Part of a small language model's weights.
Size: 12 layers, width 320, 5 heads of 64, MLP 640 SwiGLU, vocabulary 2048, 13.6M parameters.
Architecture: RMSNorm before each block, rotary positions, no biases in attention or MLP, untied embeddings.
MLP neurons of a small language model. Each row is named by its layer, matrix (gate and up: input weights; down: output weights) and neuron, and shows model dimensions 128-255. Each number is 128 + 32 x the weight over its row's rms, rounded and kept within 0 to 255. A neuron's up and down rows have the sign that makes its largest values positive.
After each neuron's rows, "fires in" lists the words (lower case) most often at its 100 highest values on Wikipedia text that the model never trained on.

L2.gate608 [116 166 132 120 155 133  87 122 119 129  82 175 131 166  81 123  84 144  90 147 164 122 165 154 131 100 120  70 124  63 147 104 132 137 120 128 106 108  75 105 108 145 132 103 169 184 121 132 118 123 158 169  99 146 146 140  90 103 188 116 173 133 106 138 131 109 141 122 113 133 104  82 132  98 101 169 111 127 157 107 153  84  98  65 166 107 179 147 127  90 144 116 139 123 104  50 122 142 155 108  86 205 140 111  89 123 113 105 183 157 140 128 107  79  76 115  95 104 125 215 137 190 156  82 185 147 141 102]
L2.up608 [125  80 141 172 110 173 180 141 133 140 103 117 158 120 151 147  87 136 144  85 163 104 121 135 121 114 124 115 153 129  77 125 112  90 135  49 125 112 120 179  92  83 102 158 181 148 105 119 121 117 152 111 226 117 164 111 169 202 217 162 122 136 149 144  98 109 124  72 159 104 138 107  88 172 118 181 130 147 127 103  99 105 154 167 118 146 195 126  82  62 172 138 138 130 105 109 177 140 138  83 184 123 182 143 115 173 104 108 143 100 155 153 130 153 137 103 141 141 124 100 169 147 199 143 190 109 131 163]
L2.down608 [ 88 129  88  96 134 143 189 125 163 114 151 130  84 127 161 183  23 153 165 107 147 112  90 140 108 176 116  99 154 120 143 123  41  87 116  50 153  74  96 160 113 150 107 121 163 118 219 119  95 134 124  91 147 123  88 114 151 141 142 151 153 142 103 149  55  76 149 142 168 129 109 148 123 123 118 168 172 118 140  90 110 102 135 152 132 138 145 162  75  67  77  99 139 119 128  78 114 115 118 109 125 159 181 166 115 106 148 112 170 163 106 142 168 100 120 130  86  93 145 100 168 148 140 121 164 142 102 127]
fires in: "this", "such", "each"

L7.gate413 [ 86 225  89 174 152 147  99 101 102 167 132  75  90 156 111 155 122 111 102  87 163 142 140 129 154 210 156 192 151 120 177 118 121  87  96 133 116 126 136 142 141 133 119 166  58 124 159 119 133 127 184  95 121 114 181 130  91 132 127 158 151 171 105 159  96 140 126 141 118 105 122 127  52 169 131 141  84 150 107 185 130 164  98 137 165 116 138 126 116 116 101 147 202 139  81  68 153 117 140 147 159 132 134 128 164 106 104 160 108 164 176 121  92 153 150 158  96 152 102 123 141 146 169 158 188 161  79  95]
L7.up413 [137 134 189 113  95 130 116 155 135 125  96 110 138 156 149  93 192 188 100 129  81 139 132 139 124  90 150 116  85  78 171 109 111 106  80  86  66  99 139 106 101 126  95 125 136 136 109 136 123 129 113 147  39 123  94 179 172 102 108 124 130 140  94  88 168 140 120 101 139 180 175 145 101  67 104 110  84  71 102  95 134 157 108 137 116 124 131 143 187  98 161 149 146 151 169 126  92 116  77  64 104 141 143 130 131  88 131  93 119 167 150 131 117  88 151  63 128 135 167 149 120 131  99  85  95  94 122 155]
L7.down413 [125 135  82 159 123 104 135 127 134 158 102 165 126  85 125 145 169 123 160 150 166 120  97 130 135  98 111 124  86 143 152 127 123 161 163 159 115 108 118 146 127 132  84 108  77 139 131 105 162 177 128 125 155 136 120 183 116 141 135  88 126 157 142 109 186 152 184 108 109 125  87 135 101  89  81 161  90  99 108   0  69 123 140 174 101 155 124 121 114 131 116 148 135 121 133  85  85 177 177 118 142 121 118 114 148 143 147  95 148 153 104 109 152 184  81  94 132 128 101  73 157 100  92  83 129 148 144 134]
fires in: "with", "from", "through", "to", "about"

L5.gate363 [148 156 124 139 124  97 134 172  99 142 124 185 138 194 151  89 118 113 158 176 157 130 123 141 124 146 139  88 124 183  91 133  88 116 120  95 126 123  93  63 156 164 176  78 195 146 114 203  44 114 189 153 130 158  94 177  95  76 137  95 152 139 122  82 131  95  89 135 136 113 152 158  75 154 152 118 107  70 161  58 129  72 145 134 134 129 137 164 139 111 104 102 128 111 101 137 124 169 114 109 151 144  50 170 158 118 101  82 128 170 119 156 196  78 134 189 107 190 127 167  99 158  68 159 117  98 159 167]
L5.up363 [114 127  50 153 121 138 133 125 190  96  86 118  86 165  97 184 169 107 138  85 149 122 129 117 161 112  93 132 141 129 132  84 110 117 125 105 145  97 125 160 106 141 125 168 123 120 154  86 118 115 120  96 126 159 132 110 159 132 125 168  44 145 133 181 113  72 134  57 131 137 166 159 163 118 156 209 109  94 147 184 125  89 165  39 114 123 140 149 141  90 122 104 113 136  59 106 140  88  79 155 171 114 125 169 178 130  69 111 112 181  75 149  81 126 126 148  87  80 103 116 137 121 154 162 127  98 126 156]
L5.down363 [122  98 175  41  73 113 148 169 127 142 124  96 100 116 130 127  41 136 120 152 115 158 145 151 136 112 154 161 121  72 145 135 118 108 121 125 118 117 114 147 138 161 145  86 216 130 134 170  29 119 164 166  83 119 103 124 138 138 127 148 149 151 128 128 162 132 155 126 121 116  62 107 181 136  87  98 166  93 109  15  95 139 108 161 145 144 113 147  97 148 125 132 107 164 118  83 117 134 103 116 173 143  62 171  86 144 118  73  96 118 105  90 177 122 116 125 142 142 129 105 127 145 123 134 139 130 152 124]
fires in: "this", "these", "new", "its"

L2.gate611 [146  80 203 124 161 133 102 138 108 161 117 156 140 124 144  64 131 171 143 153 124  87 170 173 189  89 165 168 131 151 101 142 149 158 117 135 115 157  77 159 124 100 138 157  98 154 107  30  84 109 146 167 148 102 158 179 146 151 111 120 156 157 139 157 119 207 115 116 160 126 124 134 213 108 106 157 123 168 160  90 207 142 117 150 107 132 137 119 118 159  95 122 111 139 164  47 149  97 100 116 117 149 141 155 118 134  48  99 119 149 126 166 151 106 141 139 122 102 167 130 129 140  42 160 101  79 114  99]
L2.up611 [ 58 160 183 157 124 140 133 121 112  57 133 128 109 178 186  96  95 142 103 104 156  94 121 169  93 133 192 157  94 140  92 136 127  95 150 179 138 114  99 130 174  75 124 144 150 118  88 111 129 119  54 229  60 100 122 184 168 106 147 100 133 109  76 198 147  79 144 105 141 115 180 117 168 118 129 130 115  71 139 197 199 152 145 136 121 135 103 151 110 125 168 128 143 116 154  89 103  18 124  97 142 140 140 106  91 173 150 116 116 164 105  72 136 149  89 128 167  62 111 135 113 130 134 163  77  96 128  73]
L2.down611 [145 125 128  97 101 165  75 168 114 116 121  74 138  86  84 125 211  76 113 117 165  89 111 150  75 114 145 139 115 140 108 126 173 132 150 123 112 133  97 102 131  66 144 169 158 122 116 131 123  51 134 149 167  92  88 164 174  98 154  83 138  96 102 166 108 107 141 144 151 123 113 120 150 130  94 101  79  92 149 115 107 121 121 154 147 129 124 131 161  80 102 120 149 110 151  99 149 176 168 153 194 122 158 194 134 131  62 153 149 142 123 117 112 148 103  96 144  98 136 114 139 136 104  45 121 139 145 140]
fires in: "also", "later", "eventually", "currently", "previously"

L5.gate418 [142 115 111 151 126  79 166 132 115 161 144 132 141 117 151 125 171 119 187 158 156 104 164 163 118 133 107 104 181 139 182 148 132  73 122 166  98 108 155 129 209 145  46  71 120 127 125 162 154 118 141 140 173 192 119 124  51 152 168 108  53 137 150 136 125 113 142 118 153 119 126 104 166 119 110 228 124 127 148 142 145 107  85 122 150 118 123 136  91  96 147 120 108 130 120 119 150 108 165  75 127 129  88 118 200 148 140 104  85 134  78 152 119 191 119 138  86 122 148 149 175 178 160 133 153 122 101 139]
L5.up418 [125 197 107 179 108 121  96 120 147 134  86 116 216 120 135 133 145  75  96  78  57 149 137 113 135 136 141 119 107 120 128 111  72  97 147  96  92 187 170 117 140  91 134 101 139  85 130 116 152 135 124 102 134 155  61 222 116 102 152 169 125  79 174 121 118 119 100 169 155  76 127  60 158 149 123 148 135  81 149 191 194 134 161  99 125 123 117 137 135 151 113  57 143  82 129 156  88 125 143 188 124 152 106  85 139 128 131  82 161 170 116  99 100 154 152 142 161 157 161 144 235 128 158 111 117 191  87 108]
L5.down418 [151 147  65 157  89 126  92 140 117  76 121 136 116 110 150 100 145 145 157 152 158 163 142 102 120  91 156 141 164 116 129 136 175 125 153  60 174 137  98 186 102 107 133 112 137 144 144 134 164 113 129 101 184 176 186 142 122 127 159 192 111 175 134 162 132 190 103 123 125 158 141 136 108 127 112 116  93 152  92 151 120  91 146 133  97 119 177  81 159  77 214 134 145 165 131 103 165 103 119 133 148  94 165 178  88  95 148 135 106 163 128 130  93 116 223 132  73 126 129 125 119 166 112 111  72 186 107 144]
fires in: "world", "s", "islands", "joint"

L2.gate55 [ 95 168 103 124  71 162 135  93 108  63 124 159 116 137 189 153  94 126 135 138 106 176  43 165  92 144 158 137 163 128 131 164 114 134 114 165  89 155  96 109 113  89  66 144 113 129 118 112 162 159  91 125 165 142 140 159  90 155  65 120  96 148 179 194 116  74  82 104 176 146  92 141 139 122 139  93 146  86 101 156 132 161 214 157 137 158  83 114 169 169  83  86 131  93 120  94 114 142 103 135 127 123  99 124 136 147 148  75 125 116 132 142 112  74 147 168 136 140  57 125 126 134 139 130 107 175 136 103]
L2.up55 [187  83 127 121 145 131 154 102 164 168 104 122 207 122 213 118 108 155 112 106 146 107 103 149 138  79 138  74 147 126 135  59 121 135  87  92 130 109 133  48 171  81 176 135  84 145 102 124 163 131 121  76 115 165 126 151 122 102 127 126 149 106 109 136 111 121 132 122 147 146 167  91 147 101 137  97 115 142 164 164 169  88 110 110 148 105 123 138 143  84 108 108  93  85 110 133  98  24 143 107 197 112 166 132 134 120 151 112 144 183  96 127 106 145 140 124 100  44 144  93 138 152 122 126  63 152 149 177]
L2.down55 [174 165  97 158 140 134  93 185 130  93 139 134 129 107 146 115 177 148 140 174 109 109  81 136  85  88 102 133 142  92 118 111 120 148 162 150  97  68 199 240 113 151  77 115 169 143 157 139 110 150 100 171 122 147 120 141  85 134 144 107 123  96 145 154 161 104 104  86 192 199  91 143 157 131 173  93 116  70 118 170 106 151 207 174 127 204 127 122 113 105 116  55 109 113 108 124 126 169 161 102 106 122 156  63 136  65 124 192 173  34  83 138 106  94 104 164 112 162 114 143 135 154 150  80 125 157 166 178]
fires in: "world", "american", "german", "british", "poland"

L2.gate46 [143 139 133 172 168 104  87 121 104 175  77 145  97 141 149  90 124 132 156 170 113 154 120  98 168 113  88 124  68 196 127 158  77 100  67 134  83 150  89 184 134 122 188 108 139  73 178 108 100  96 155  63 153 175  66 133  91 126 119  86 155 101 224 111  64 166 104 133 164 190 138 110 128 157 125 100 155 133 143 138 110 125 137 103 135 149 111 131 109 154 130 101  76 134 111 151 113 176 103 100  77 148  62 148 145 124  80 155 154 162 113 112 150 130 112 100 134 136 166 118  88 169 136 158 117 117 147  91]
L2.up46 [183 130 133 154 165 105 124 145 169 122 186 122  96  54 155 154 107 140 126 123  88  94 154 128 131 196 146 106 142  73 127 103 158 170 116 148 123 119 129 138 111 165 157 148 134 143 187 106 124 105  87 167 160 182  64  90 141 102 129  51 165 183 127 103 126 128 154  88 134 155 117 215 111 161 133 150 140 136 154 169 143 155 129  82 139 118 209 127  87  98 141 101 122 100  88 142  63  89 136 150 137 147 114 183 100 140  73 156 107 166 121 149 140  86 115 112 130 153 165 114 131 110 114 116 129 110  95 132]
L2.down46 [169 168 140 137 129 186 116 125 135  98  93 124 110 148 136 112 142 130  79 196 137 128 172 101 125 101  88 105 154 155 140 154 133 153 105  95 116 153 164 152 119 143 166 134  85 106 153  83  85 159 155  91 138 104 155  81 135 138  80 123 123  72 124 158  92 184 191  96 165 128 132  89 110 124 158 128 192 128 181 142 118 104 131 158 188 149  91 117 119 179 138 128  93 164  39 204 101 172 184  71  95  90  94 133 103 177  90  56 152 121 148 114 126 198 135 111 123 150 151 152 130 103 150 203 111 106  99 179]
fires in: "he", "them", "troops", "themselves", "returned", "bridegrooms"

L7.gate233 [139 167 150  71 107 139 123 159 177  87  94 154 135  88 123  97 187 173 154 167  96 151 124  91 147  95 110 119 122 106 156 152  88 166 120 112  79 118 103 155 144 165 110 101  94 166 143 111 130 118 139 119 165  93 138  95  73 186 105 167 138 119  91  68 121 161 147 142 100  83 137 144 100 114 166 180  86 141 131 140 138 144 137 178 182  39 154 195 152 118 103 162 143  95 135  81 168 135 112 157 123 153 165 129 133 111 121 141 170 198 148 152 104 138 206 127  86 118 152 126  65 135 140 125  95 129 114 133]
L7.up233 [136 110 148 163  99  88 166 108 132 116 132  96 112  96 129 150  90 119 120  92 156 169 117  93 158  54 164 157 171 101 139 119 182 164  57 132 121 170 118 154 102 113 112 194 132 160 143 158 123 158 196 171  95 111 144 102 127 139 171  99 106 141 123 125 107 168 100  99 143 107  89 127 161 116  96 120 123 132 179 117 136 154 210 151 135  77  94 149 115 153 134 130 148 157  72  99 162  99 135 110 173 104 106 158 100 140 122 187 136 143 150  47 126 115  99 110 123 168  99 115 150  82 150  96 182 130 162 123]
L7.down233 [153 103 137 120 150 167 129 143 117 154 197  87 102 119  90  67 143 142 129 151 155 134 123 115 130 138 148 114 119 155 106 120  95  93  88 150 159 125  99 184 165 151 120 171 140 121 111 153 141  99 159  55 144 163  69 161 177 162  88 180 128 165  86 162  93 137 134  68 124 101 133 162 153 141  64 133 203 130 143 142 145 184  79 140 138 129 105 115  67 137 132 204 112 120 131 145 113 152 128  94 145 137 107 175 126 109 109 131  85 131 173  37 122 166  99 137 139 160 109 132 127 136 116  87 120 175 202 105]
fires in: "as", "with", "found", "founded", "to"

L2.gate59 [197 119 120 159  85 113 143 140 132 138 169 150 148 180 160  93 195 135 170 152 123  82 119 145 137 143 121  95 108 157  91 110 142 106 125 117 130 158 107 145 101 137 155 132 156 122 123 138  85 170 125 135 103 117 107 142 175  94 171 135 164 124  96  98 174 169 129 139 130  89 151  74  87 125  64 165 161 128  84 107  91 205 188 142 100  91  98 126 179  76 123 122 132 133 121 173  62 220 172 129 140 109 120 110 161 140 107  74 167 101 190 103 127 192 142 166 148 141 144 144 166 148 132  37 144  97 123  92]
L2.up59 [146 106  98 129 107 142 169 167 140 113 127 135 135 140 101  92 141 164 129 122 101 151 105  99 166 137 109 127  71 145 133  92 217 143 155  97  89 162 119 195 193 121 129 119  98 103 117 131  87 146 151 104 134 118 107  96 144  79  89 127  94 121 122  82 176 152  86 146 171 147 199 148 125 123 136 102 177 104 133 104 112 186 120 106 193 125 133  94 175 103 147 164 135 137 172 155  82 198  77 176  84 136 148  43 127 162  81 148 109  72 161 134 123 153 145 123 137 145 123 118 169 137 120  80 114 166  45  91]
L2.down59 [182 195 170 119 100 169 137 135 138 102  76  68 128 144 131  87  76 165  74 138 100 156 110  75 151 146  49 162  51  97 146 120 152 155 147  99  89 137 120 132 175 183  97 106  63  69 142 123 111 160 108 142 158 129 114  79 130 119  60 143 179 147 117 105 143 110 108 131 158 124 159 156 140 132 139 139 166 129 142 122 111 116 100  85 161 152 191  49 168 119 111 191  58 161 132 137  78 146  91 139  95 147 105  53 122 118 119 167 125  90 153 107 128 107 115 127  73 110  94  90 138 109 154 148  83 184 105 126]
fires in: "charles", "smith", "small", "white", "while"

L8.gate235 [148 137  69 118 139 154 125  93 130 134 128 105  86 157 149 167  39  94 172 177 176  74  80  84 166 128 102 100 134 111 133 167 195 100 193 144  79 108 159 108 130 145 164 107 120 127  65 115 209 140 121 123 115  92 134 143 100  93 143 105 148 137 196 110 166 152 106  78 123 132 168 174 152  95 129 121 120 153 154  68 103 118 137 183 166 101  95 112 179  79 164 102  72 153 111 120 128 130 165 108  75 102 142 132 136 128 128 161 126 194 100  93 145 133 137 185 133  99  97 115 179 132 112 134 127 164 124 182]
L8.up235 [105 132 120 143  66 144 140 192 125 124 126 116  50 107 147 160 142 153 108  89 112 133 114 115 108 140 175 123  92 127 117  88 115 117 159 168  93 135 140 140 139 167 106 150 154 154  59 121 127 165 134 129 109 144 183 159 131  97 123 112 124 148 123  75 174 104 158 113 111 165 165  76 111 183 110 162  88  62 141 143  49 148  50  87 117  99 125 204 169  72 134 110 193 136 149  98 165 113  91 104  78  40 116 161  82 120  90 146 135 175 127 153 163 170 134  98 164 140 132 103 133 144 104 101  92 150 197 131]
L8.down235 [179 128  94 108 121 113 175 118  83 107 131 108 121  89 140 149 162 144  90 153 149 138  83 128 183 137 133 139 150 174 110 165 102 160 167 154 152 163 118 137 113 108  49  64 113 162  98 111 161 115 146 207 171 139 153 153  89 171  96 172 136 114  67 171 136 118 135 116 132  94 170 149 109 125 125 153 143 118 115  94 143  98 122 140 165 169 183 171 139 120 172 154 127 169 154 115  70 113  84 146 153  76 153 119 147 140 150 128  83 142 132 184 110 147 151  85 130 149 123  85 109 133 122 103  86 138 134  54]
fires in: "of"

L7.gate520 [133 150 151 132 163  91  73  86 180 106 141  78  72 112 145 124  68 125 133  90 156  95 138 101 139 149 189 158 170 126  88 110  71 144 102  94 146 148 102  78 138 135  80 142  67 119 121  76 155  76  67 118 130 123  76  82 140 101 121  91 144 158 111 159  77 133 115  80 132 155 148 163 135  77 141  45 174 150 182 106 131 142 115 128 105 118  84 110 154 157 139 151 208  99  89 153 105 128  92 130 154 169 115 185 117 139  91 140 106 109 161 147  84 127 113 142 123  77 147 114  86 187 138  57 128 162 106 145]
L7.up520 [128 109 104 151 175 144 101 147 109 158  59 114 117 164  83 137 132  75 117 141  62 122 152 163  57  76 151 154 168 134 131 121 123 207  95 112 151 150 159  87 182  97 107 123 141 120 140 125 104 175 135 132 131 136 125 113 148 103  64  85 120 160  74 122 160 162 111 115  97 169 124 116 162 120 159 114 102 129 126 179 137  99 148 158 114 143 112 108 132 136 113 194 127 132 131 123 104  88 147 133  95 136 113 112 166 146  76 133 142 151 145 165 129 210  79 110 104 151 123  95 125 116 112 121  98 121 141 144]
L7.down520 [134 172 141  63 163 158  72 153 143 102 142 164 140 141 121 141  82 137 121 105 185 146 109 132 187 107 160 161 151 133 134 181 185  89 177 128 128 146 184 115 113 114 174  84 179 107 121 124 140 114 123 117 144 115 166 186 133 104 116 181 113 144 164 123  96 122 154 129 113 130 140  97 121  79 140 163 131 104 135  14 122 154 120 150 142 131 111 109 134  90 107  67 186 178  64 144 129 168 144 110 162 145 143 160 137 112 171 137  90 115 120 102 129  92 177 108 115  80 150 109 133  98 151 103 125 153  85 113]
fires in: "on", "began", "to", "would"

L7.gate582 [115 137 180 189 135 121 144 129 137 147 110 157  69 109 136 143 103 140 154 143 167 127  47  87  86 184  89 133 147 114  70  93 132 170 196 130 157 140 104 154 139  84 104  93 150 217 158  93  88 102 123 118 125 128  94  96 139 133 125  55  87 114 141 106 122 126 107 152 115  81 119 108 135 123  96 200  82 159 130 126 117 159 112 150 124 109 143 116 139 122 157 166 135 110 173 165 206 125 177 105 175 130  59 125 113 157 127 139 103 134 144  81 160 129  95 142 175 170 144 101 165 165  96  32  56 119  91 164]
L7.up582 [175 132 128 130  98 136 137 120 135 162  84 105 122 116 185 153 125 153 151 127 184 124  85 106  98 121 174  90 161 125 126 113 144 131 188 128 176 153 129 166 132  49  74 118 141 125 133 155 133 116 107 179 176  92 129 140 170 146 119 175 118 104 158  58 126 115 130 108 131 193 133 160 107  93  81 156 144 128 148 172 150 112 168  96 165 109 125 115 121 180 137 116 158 178 101 158  83  98 156  80 100 165  82 180 125  85  56 103  76 180 165 148 116 110 192  93 115 125 117 149 142  72  59 117 132 155  66 155]
L7.down582 [135 105  98 149 122  81 129 113  53 146 128 135 115  94 169 112 191 141  81  81 134 171 132 143 132 146 122 133 126 156 116  99 135 124 155 141 163  82 114 112 126  90 134 134 162 123 109 120 122 115 167 165 121 144 124 120 123  94 148 104 102  74 151 133  86 112 158 170 120 192 199 160  91 142 126  79 145 121 110 121 150 145 180 146 108 112 119 151 137 119 133 169 167 185 106 110 110  82 143  97 122 124  89 104 105 142  51 116 109 127 172 109 135 189 137  94  35 126 168 121 144 128 149 146  94 138 138  85]
fires in: "2", "3", "1", "4", "qf", "2000"

L5.gate449 [ 71 154 127 120 122 140 146 138 142 101 194 131 146 146 139 176 163 168 145 154 166 117  94 125 132 134  79 158 112 103  94 133 114 100 121 162 112 102 105 115 135 158 171 166 111 115 105 138 166 159  70 130 151  58 130 129 167 135 100 146 148 125 105 147 121 157 116  70 124 127  72 123  71 139 118 113 171 162 107 135   4 131 144 132 109 150 138 178 106  87 152 155 168 123 106 120 125 150 127 110 159 224  72 197 135 139 131 140 152  91 139 124 169 143 175 206 161 149 151 120 132  95 163 107 127 115 139 112]
L5.up449 [ 65 122 103 101 139 215 126 133 150 117 158 155 155  73 142  90 113 168  75 147 140  97 116 116 142  63 104 118  90 103  83 146 129 127 156 122 107  72 139 135 155 175 136 243  89 180 118  81 112  96 103 122 121 116 100  85 151 120 119 126  84  77 147  95  96 175 112 106 106 106 176 144 148  84 138 184 109 149 153  90  94  95 115  99 127 120 161 132 101  46 141  60 132 100 201 108 197 155 153 185 157 191 138  93 104 139 115 152 130 147 111  69 143 145 172 191 163 141  27 100  73 168 121 145 115 154 143 138]
L5.down449 [ 99 111 134 141 105 129 162 121 120 114 178 116 133 169  94 199 128 146 125 127 170 126 168  89 156 143  85  93 113 186 133 131 153 144  94 119  99 140 115 162 101 145 148 120 143 162 163 131 141  91 103 146 142 131 180 115 134 143  79 167 150 111 140 111 127  88 183 125  99 144 135 195 111 168 144 138 158 205  37 119 146 112 115  83  97 144 110  72 143  90 109 147 127 232 127 104 191 113 120  64 179 124  95 110 156 174 159  48 137  81 106 138 135 127  88 160  55  71 110 142 106 164 166 127 132 133  75 106]
fires in: "with", "withdrew", "without", "pen"

L7.gate0 [145 145 171  63 137 131 103 131 105  69 134  97 159 159 147 121 171 117  66 137 134  95  97 119  64 122 134 127 100 166  95 147 118 120  96 151 153 124 117 108 141 146 179  64 135 129  38 130 165  78 139 109 147  85 126 134 101 139  77 133 162  91 134  91 104 109 145 156 179 120 178  92 135 120 171 190 166 110 151 128 140 112 102 157 155 133  99 134 151 127 118 108 139 166 175 116 140  73 154  83 111 103  95 152 121 133  54 140 166 116  62 190 153 129 138 159 156 204 145  80 163 134 171 146 119 171 138 146]
L7.up0 [ 95 149 120 111 156 189 128 139 144 117 210  90 115 178 155 112  92 158 152 135 128 155  53 112 151  94 148 144  91 188  96 115  66  62  96 183 136 105 159 154 123 153 157 119 116 146 151 125 193 154 166  68 200 108 161 150 105 129  81 146 121  88 135  77 126 203 174 154 155 117 104  76 112 162 103 160 158 103 109  81 152 143 101 128 200  90 122 206 107 136 117 123 141 172 178 160 111 143 144  87 121 127  86 116 149 163 150 177 180 100 132 142 164 185 126 157 203 159 151 114 148 111 132 140 125 163 130 202]
L7.down0 [ 80 112 111  72  97  96 105 108  80 134  86 131 136 167 141 152 169 135 192 136 112 156 102  93 128 127 100 155 130  80 111 116 148 106  83 101 130 140 141 118  79 128 131  89  66 122  96 136 197 157 155 114  86 138 138 123 111 129 149 141 125 137  91 184  72 102 158 120 107 139 125  99 106  70 134 142 119 156 167 132  85 209 110 124 119 123  80 143 167 101 151 152  83 161 130 153 130 161 191  63 106 144 178 157 142 159 121 117 136 151 101  86 114 142 126  96 174 102 163 167 109 152 106 132 108 170  58 167]
fires in: "of", "often"

L8.gate512 [155 138 119 113 147 114 125  62 125 134 138 120  82 177 111  59 144 130 183 105 115  89 133 102 112 147 166 140 143  91 147 188 131 146  79 146  34  98 146 141 162 126 145 169 146 163  98 135 181 122 125 123 127 128 101  78 139  85  89 158 121  90 109 136 101 157 141 139 105  90 100 104  90  96 148 118  60 157 143 149 100 164  96 134 118 105 143 143  97  96 163 101 110 131 127  66  94 149 121 155 105 132 144 110 149 129 115  63 154 192 174 107 130 163 133  95 152 157 140 116 171 181  89 110 154 112  99  86]
L8.up512 [ 70  80 128  98 139 124 168 166 110 145  98 125 157 124  71 107 196 118 136 148 103 122 168 113 135 118 159 158 188 186 149  89 103 155  80 154 153 134  83 188 123 141 123 183 112 170 144 115 148 140 140 137 173 117  92 107  93 153 101 137  85 110 140 122 129  78 158 140 192 155 165 135  81 133  95 115 149 113  23 109 117 126 164 152 155 150  97  86 154 112 143 142 103 126  97 129 134 123 134 174 176 169  98 147  68 126 154 156 120 213  84 115  86 113 146 120  72 108 105 144 125  98  94 113 132 142  97 100]
L8.down512 [132 102 142 105 108  45 131 116 139 121 106 134  93  93 149 122 178 130 130 139 154 136 163 105  89 162 141 123 128 182  96 106  84 136 130 137 157 138 142 115 136 104 111 130 125 115 221 143 127 107  97  82 143 103 101 120 144 142 155 110 150 103 121 120 157 111 155 105 121  94 147 152 123 124 127 111 155  57 149 110 172 167 110 171  46 109 145  92 182 169  92  95 186 173 106 153  87  87 137 137  88 195 155 100 164 127 186 123 139 176 185 113  59  96  57 142 126 123 107 100 101  70 201 109 167 120 158 118]
fires in: "with", "for", "to", "withdrew"

L2.gate620 [ 83 110  85 137 138 119 141 112 148 180 131 125 112 189 150 199 110 134 214  80 167 131  90 162 199 118 136  75  65 141 167  70 150 170 118 155 196 142 102 152  95 169  58 125 192 114 138 115 122  98 158 115 151 142 122  88 106 159 191 182 105 107 116 132 160 166 154 114 126 128 110  82 140 117 103  83 171 133 152 112 124 137 112 177 139 163  65 132 148 137 103 132  62 128 128  96 170  63  71 130  60  85 134 109  92 147 152  99 132 165 155 124  90 121 199 178  96  89 113 122 110 152 142 109 123 116 132 183]
L2.up620 [ 97 133 159 110 138 187 112  62 144 143  39 125  92 113  72 133 117 178 128 157 122 124 135 116 134 152 121 121 104 204 111 131 115 106 109 156 168 104  73 113 123  83 146 164 154 154  89 146 140 140  86 141 163 128 112 126 142  63 101 175 138 170 167 143 147 165 121 136 131 110 114 158 162 108 163 171 104  73 136  69 126 123 155  67  97 204 169 103 121 133 195 146 187 170 116 183 168 132 117 113 124 124  94  85 125 139  89 146  97 190 139 113  83 159 178 128 114 131 129 137 131 102 138 180 141 143  84 167]
L2.down620 [105 105  92 128 118 111 157  92 145 112 105 155 142 174 214 130 111 153 160  69 148  77  87 153 161 148 145  69  91 150 169 119 155 190 129 174 138 119 165 129  77 175  61 129 163 106  74 148  85 124 155 134 166 139 102 116 134 154 149 148 160 107  96 127 184 147 156  95 122 178  96 110 135 143 130  87 102 139 142  77 155 112 126 127 147 234  57 110 111 138 121 109 112  85 107  86 129 104 123 121  94 120 122 138  80 141 110 115 103  87 200 119 104 141 151 120 118 123 141  94 118 167 129 133 182  98 116 157]
fires in: "new", "news", "roughly"

L7.gate49 [182 141 146 103 148 103  86 125 136  98 124 135 128 108 149  81 134 148 155 100 158  93  67 107 129 121 124 128 155  96 114 190 105 109 144 136 137 155 110 110  97  82  41 158 100 122 148 131  92 100 151 118 154  90 131 154  98 165 146 121  93 198 121 135 116 144 116 159 116 126 124 142  94 116  95 118 109 172  74 163 185 145 191 143  95 164 154 160 134 101 130  96 241 121 112 147 111 137 195 125 129 161 156 129 134 155 132 152 114 166  74 139 118 158 147 159 159 136  62 108 135 122  68 150 142 135 129 184]
L7.up49 [150 138 182 165 182 127  80 196 109  95 159 109 109 124 127 123 130  78 183  92 167 125 138 133 107 108 100 111 156 131 101  96 133 194 110 232 190 129 152 165 136  65 117 171 101 109 121  87 117 108 124 118 186 149 130 130 130 126 164 136 152 170 138 105 133 149  71  64 180  92 123  79 136 105 126 130 110 133  43 152 142 137 137 142 116 141 157 161 118 110 131 176 147 142 105  97 135  97 102 118 151 122 122 131  97 178 121 115 139 126  96 115 139 191 103 179 123  96 102 126  64 130 124 196 110 163 137 109]
L7.down49 [140 141 172 128 141 114 147 177 107 102 131 125  94 120  86 107 120 143 104 131  99 100 147 143 139  81 142  90 124 126 145 135  91 142 131 142 129 136 132 147 118 109 148 206 151 164 146 141 119  93 144 143 199 100 189  81  91 107 101 132 101 173 127 163 119 122 134  92  91  64  26 110 192 151  71  89 147 104 120 202 158 102  66 131  71 141 113 142  47 169 141  81 141 133  76  72 102 117  75  79 131  74  83 121  56 117 127  76  98 174 102  80 183  78  85 126  97 134 150 100  67 112 110 219 127 158 125 183]
fires in: "began", "to", "started", "for"